config.yaml
num_hidden_layers: 15
num_attention_heads: 8
num_key_value_heads: 8
intermediate_size: 2048
vocab_size: 32000
qk_norm: false
attn_scale: 0.125
tie_word_embeddings: true
init_std_o: 0.00385
learning_rate: 0.000536
warmup_steps: 370
batch_tokens: 65536
max_steps: 7761
MLP neurons of a small language model. Each row is named by its layer, matrix (up: input weights; down: output weights) and neuron, and shows model dimensions 416-511. Each number is 128 + 24 x the weight over its row's rms, rounded and kept within 0 to 255. Numbers have three digits each.
After each neuron's rows, "fires before" lists the tokens most often just after its 100 highest values on Wikipedia text that the model never trained on.

L12.up256:114114144129122097172114100091167123085125119133146139099142120086106105142139121115148148110152073119127135138153134093131089088158115131187146108125136164123123118150100146190140132167114118142138140088143090122120196124140132144127121123139083151138145094127133146105115126080100105087
L12.down256:083112094148158145148075127139127112091116160123132130134093094125129135140128157104158106109072140082145131140159149129131125128167139093179121092085084159120126118156137129110125121115156133134110111121125119111128123150175124135081101101130123155146100179110115111072149145175085134153
fires before: " to", " of", " in", " by"

L4.up475:103140142113159129103141122155130135146126126130117124133120155128139155136146093166067152134109155100094157094145099117107159131091121115133120112098114125109148168149092161138093125164134111142135155148125100162113104098113089083128118139147135182112148122107120150148150153119098050128
L4.down475:124125105123127108131117116101163130152132143138178130115116120140106130129148161152144134120137090093122181106109136154111066121155118167121143122124115096134170137094130165119184119128113106121101110137145108136110163130115147070168125112125125096132146099135129120115170113108132152052
fires before: " |", ";", "3", "\n", "2"

L12.up1528:181064149100119129122098142145177086120111083079101088104136123133106114125132102120117166133106143095124112147122098090154104114151136107136171183153124167151126147118107105147141110148126115138139115101136118114104100095105081114139151165169119144113129119181141123091132089138151095128
L12.down1528:155084076064043157160145160183123117080148084154119099186129091114160165140200157132096136128090147100112105134134140104139143131125128174112109150106120111149118114157158079141104153161149105117141146138112136082114106127101102120124144114146133138099128130098101097149118117123110141103
fires before: ".", " in", " at", " from", " and"

L12.up915:112105154104129122134131123126147082084130155158111154168106089087152084122153150092098152156134099118130152104143129107116071096088125112115109160146103167143163075128109121101109094125122074112086116126144137148124095099124143122118127135155116160167117136112154139129113144140137105166
L12.down915:145129156083136126101158142101092131114162123131123096135117103103116099133150154106119140126135178139098181130138164122136094138106166141136125116143099117115127151158099113123124153138118116115120134174112127145146140118155133100125088095094138136097130117106119124156093114111128096075
fires before: " |", ".", ")", ",", " in"

L12.up1413:178101166101102100147124168109151128114117137099102167129134143129128132126133164151078153112131094131113120151129080139122073107100125122095104115059118144108113123116105140073088136111132110122152151194124138114142151110126084119109126107134121142137091122166123109061184108086137145143
L12.down1413:142176152109098156083078182176168104098190125167125081128136145138083116143147087098117158173136150140133118127124182192148118122108113087131134108116153157111157160132155145093136114150109142150103079181146113115102106152142126110091166079113141146148116123135111116187092140087144186130
fires before: " |", ",", " as", " ("

L4.up1918:117117141137100151149135152123148147119133089099104138143150141160144124168135085116140137172085128112103112133127111163145097141088152098139104140137113133155117105119144146160137107157170113111115093154097110111119063110157133131141139149158102174102161081082122150134095144137098126152
L4.down1918:130157099145148128151148112164118153107156141146104132141112187108164138128171096103108119151123108142098100136120142135128114131108086126137117153134141069131151165085111139099188181138166115158141139139160120082123124107129127118129117110102118132131098130107101129153144125137122128117
fires before: " |", " medalist", " was", ")"

L12.up2033:149130135088103113133150072107115128144110115105113105122129158108096133137117114141148138120150124117112132112128126145144142093162103112096109150084110125123130114125153108108097101093136146133151139133119088155154109149084169139143121144130148143073142102142152161149088159098140083113
L12.down2033:149090129112102130119151127146133097100158085127089139158120134135132129108137113131123097124108136142127123152088110108101114169103138123137148151092111082141111180105148129157118154158129101125091149116107126097101116160115160091135153134142123144138123082134153143122144178117148161119
fires before: "\n", " is", " (", ",", "'", " /"

L12.up608:138138126102137140145141123135107104120102089119120168088148184100126121119135146135094177153138125146123146105145144163164077150129107148078117169130136154141137172158116120086143123122109116161133106122125124174141111141167106161099125123060124122079138149138089139114133111078095128146
L12.down608:085096107098125160169150126136138135127134157118154130135125124109120107138108133134123132111175170076120123085151129121172137136155150121144140099135164095190144117118071130162139156130114136141158128091118128117114139120126139110102102119173138137130138105115121157134155112167116120148
fires before: ".", ",", " in"

L12.up1013:143072175118104133105123108122156142116126167171098115116101098123143091133124133126138128130122074111117149124113148106132132152096125137100089132139127106144124103145106119101166122145135119133137109090153119137152146140135125135145122111147133122123154148123143176156139129111147100107
L12.down1013:154084133111162151132123157085093130129112116121121132151153134137145137116133108072106110119127140143120088112130148136165139132148119128173160109064134136160129162132142095136097138145126173115110143123113136134099153141100122138136152134097137134147108113120128144106158134117071138154
fires before: ":", ";", " ("

L12.up28:121135192128129134149097163130122122131078118138099124125134120129094136172114137130070153161121129132134143127145118128137082103100091065101135109081169126075184113139130099073147117125109164128155091201138133154130144153128130122077151121157112104109152132144137149114095146129139120126
L12.down28:131097141090148106108127137072128118157155129132098131133107103138108125129147137144107110124124155148141107139131102181102099125091135111119111096121101108049131166147130112121139158152104131148132105137122135127150131097115115129157114140101124130106150137143117135151099115144159111108
fires before: " (", ".", " |"

L12.up1803:115159103122093117129116144164113117057142126095155175111157165118119126136181110140141139132086158077116118141173119138136150108114117143101152173132141152180110141138105136109158133145104163122121111149148121144112154097191127125087099091118122137126181120100114127134133142146141135134
L12.down1803:124114164109162131151127124137144132147127145179106090157118111123113161102103128125126132129170146137165145135121131081151135162123184147141127133153129128116145099146117117146084134143148168144116149118081128112146129143114091165133149177150163196145140100184102130105124134119102139152
fires before: "."

L4.up217:120135127112179094093129149110149102137123107100144071122117155114082128121160142136119150116171077123134090124132147082161089124142130119106116188141151153133128119109122138090147137137174131137137130130168122132105143157114120125140139155117093140117109122154125107126129133136105119161
L4.down217:102121100115131141147114143162104142141130130175082110124142135132093163138157135054090126094127146154141120118131156131144145117126109123093174142099067080120147098111120150152108153100094177150107092113159139108134144091143126171144104134153153169139142131146074144134127118134149101145
fires before: ",", ")", "===", "\n"

L4.up725:092128133144131125123101141158154116118129139098170128137139086128168142145106111155145136164093165120133139136185139102111083152148156080121102096151126154120136156134104138119113170132153097138146076122125124151122116132105137143167138146149132187139112121096157120109124193138109102116
L4.down725:104099086091097124092130159141129127120097119124135139113124135122145120147168126138155128106136134186145126119121148154155128078112140152132133142145165136089143130084133135142146074157147124145104143162120105104177148148100138068129142074168134121099159096141173097113108157130120104083
fires before: " |", "\n"

L4.up837:124096173103134057151121172132161112101146074150118122139155121112103136136134139080138114151171141137117116104105126104133063162142150089108134093143115213073098115127134163116122151107138141094134058105147116100100127152169150127158119113169099142125131142100105090125104144157152127096
L4.down837:133128086155130157122164096141128134140149092103191108151123112149211151074115099166095159156112115111125165118132116161109120118144101142123125129136137081177114207176117174128139139100113119114139150138108137151132092099111116135154149141094118121158172147093127115152166123133119155146
fires before: " |", " ", ":", " was", "."

L12.up1545:120149178085097146125145157166135120141143107136144100105141110129141136121158084130120125164128135130134114085136106110130136129098116123132116139126151143139107125111120133073157104126117133155146105096143136145156080116158125145121157134120133110116171144140131132120159119120154102092
L12.down1545:118125135132114146117097144126147107167191188136089133108096149109099127104145141109112139176133111110128119116107107122111111141108100157099165138132113111166123076124164121118151107156148153142158139118175116104141107133099116151147157109105112141134119127093092130149121103132147142142
fires before: ".", ",", " and"

L12.up1338:146143120105117130111123124119156169136108134128142131166118110107104134151094157153115152104142137094112114087104131131102160083149127110078155134115128123136109146141139135114092115144116069123145081112107118122084162105132128136124147140148135135086120126139104156111132113124147112166
L12.down1338:108106126115112157110121105183165124134176152117122125123102099093169138153119151128157106123119149159130119144118122120148139156125124121153136127111151110154136163148127154134156159125146168162134101168117138127142118134152137082114171111137144134155139127116160114148126078158114152175
fires before: " |", ".", ","

L4.up931:129145134099161132145101119140116074129123128116123144121165120100093144135118123122097159108146135121174076116110156105162104129131127080092117156146166148098147094092131167146141144104104110143129060116141151087123132121116134095125140126125133134115097117155134131071132135138137143101
L4.down931:116122086108109121134086129089160115112122118175102147110167088114165163130162141070119151157113142184088142108163161137113068151129115113101153111135130178098169144143096164114126127120127102111131146119116137148122122116094141110092058152149120140114165143169129120119147063089146113101
fires before: ".", ",", " and", "\n", " to", " |"

L4.up1902:107150087127195089119090144086133135150151120105140144101094111113095119158191108132151141130140111148109137107120125119124126142122133104142146114127145168134133116111123140117114093165095128128122112144164127111132097137119114145086121138126112124143113106113117179157128137127097127095
L4.down1902:147135142142187124147149109065131139150176124116132094096157130109148134124158156088131115130106146123138112126055108134148143131136155146157171106120135160116136103106135147095098127172160160129130149109119094108102118149152153152136084120145084126145114103109122150127159131149117119082
fires before: " |", ",", ":"

L12.up1027:132095122152137115159138139149099159137142181151155163075139128143107125149130117118144143154164113084109157131111087124095119122091122132167147115115149140157122098123124125122122169112086096137156130095162118119151133103110114133122119118143131145098150109115126073121153131129077087110
L12.down1027:129127137102116151154126112144132103115107110109137103167160095099101159147111155161130103103115135163102108149163177156161136138142116122085089150144115106117142106145105125110130099143117138113106174157121089118123154189139111106135126112157081130160124120075133157178091146111156159177
fires before: "s"

L12.up1205:116080105093095106137139120141157111082112142101137121128130163103131129113168116090185123125097050097157134146097101107155135116132115157158148106137135134168126112132115116085153128112143080129160091125150127088128105120124126119123123101160081118159142126118118130157101183125162080097
L12.down1205:134133152073148139157105130135086110146131159151121149110133133107183116122098160116143122119167145144142132135164100130130139113118158130143135127113125121126144139127100149148094141141136149141136126133139130156095122094134108122107151133114128135134075115124153124145110105104102177151
fires before: ":"

L4.up1452:196116097121148094146136144144157107163122127129138098120147151116097103159198097120134123138106074134084133148099151112120125116082077141072126139110140185169119118140122131097114110157109135111110137136139128135117133163119136140074147137138127109121107141146145120127057126088144162118
L4.down1452:119159113138175124135170127088077101078130106159079117135121092137119183121101169143132119130117136112138094122117145159136134102129134164164157147146086133109142122061130137116131135141134143187128129153146136131131100145082136160095089134168096073148172131150078141143104165155125124120
fires before: "ig", "-", " |"

L12.up596:129125131139182091113119131124128098177105158109138133134109115127131087139132113104087174140167138124153130082085134081118111129117148117097129121144130173128147139122121135102125148095130109113132104115138146137126128102166110115120153092155122137146132111156136084096131117079117106132
L12.down596:122090144131108168095134099121097131124137123136109131149168099141148164134106157169138140141128150108158185138136114150169122131168159142118110101089110116132129158139141131125166075115140154104131138131133088110115107163152137145141135140160131144160110132127115130212097124098145118141
fires before: ".", ",", " in", " and", " as"

L12.up81:115136143124110104118128098124147132121135111137139123152141107106135111098141140084131150098121097146171184156134048131102126131142097120138112156102092131115147102141071098121162150157152103132145144105131167133130134095142151134108156107161088160122165131132092160139145139147105133131
L12.down81:109092114073137140123103157156143106129159143147132109096133106080135134108087129129129111116136110136130128124129135113113130200129124131100152126134107114152107127145154136147126151148140134152094124129082154121125141068131113145120167157197082134141135123132116145109129112127126140166
fires before: ")", "2)"

L12.up2016:107129106100094117193128085118142120088144141089144127094143103124123142132155129076120135152090135141145102088144091103145123110103120143113124137124101129181134172105105124146110146131130108123114081134142117150130126075141148164100142092123104103121199144118103107141144148135108104126
L12.down2016:117133153111147115117155170117129126151097161156113084157094123117123091150102122101152088115141140134116116147116129112124133158126148108152167136140153128125136124142090114151110100114117124117107163114091105115120151170123103091123162159152131153166084114133172131099089097113113160166
fires before: "."

L12.up1708:140097166105152157135132085145110107082143140174097119141146120103096100117136132107130137135130127116088132093138104114141127100141125123115161133162166151097142120181119136116164133116121135155137060111152101139152108120099124143125096111112141131101095121118109137132121141123121093119
L12.down1708:154106152148107121115085138148094151127147133134103148103135128186151087148154146119144068128135111119099106100140184130129147148064131149127099109110125122130124120165143135127102111100153144104102114144126131133124172140120136140111098119122185113131125079138161148113144123138109136124
fires before: " |", " (", ",", ".", " and", ";"

L12.up1458:180108138091139142115128130124143136131100111169127134085163146103096135149127142130135122150144121135123125095123146087152132104108126117164109125133128195126125132123101086107120158126149116161128136134128136106163122145137148130107105120126115155107111121196093141156124128145155135108
L12.down1458:140115133161143113132148191146119127127142121103101058147112112194129120123116107150108129134154112116116132117114147155101116100097151121139090114133155105119126111102132114155117129136129138105145154113141099121139124118128124129162130142125147152136113135165146117070138113118094123139
fires before: "\n", "==", ",", "y"

L12.up1170:113175119110149084114125123169150149111118130145145164141114132119144134087147141143157106108127128058140124093179144143123141096141146104115145140104152141091124140146126101115158154117129116101136152185153128121139099082192145104087125107123134138137136122103111138163144125110152127090
L12.down1170:176178137117141137124151160085114117151116132125111090154117124135157114164176126127115112149155125131148147131142055129130113151109151154131107107162084126103085160118107134161127107142107148164148162141077135164152165117120075114173154098116140154168104151115151138104143183085103128150
fires before: " |", "\n", ","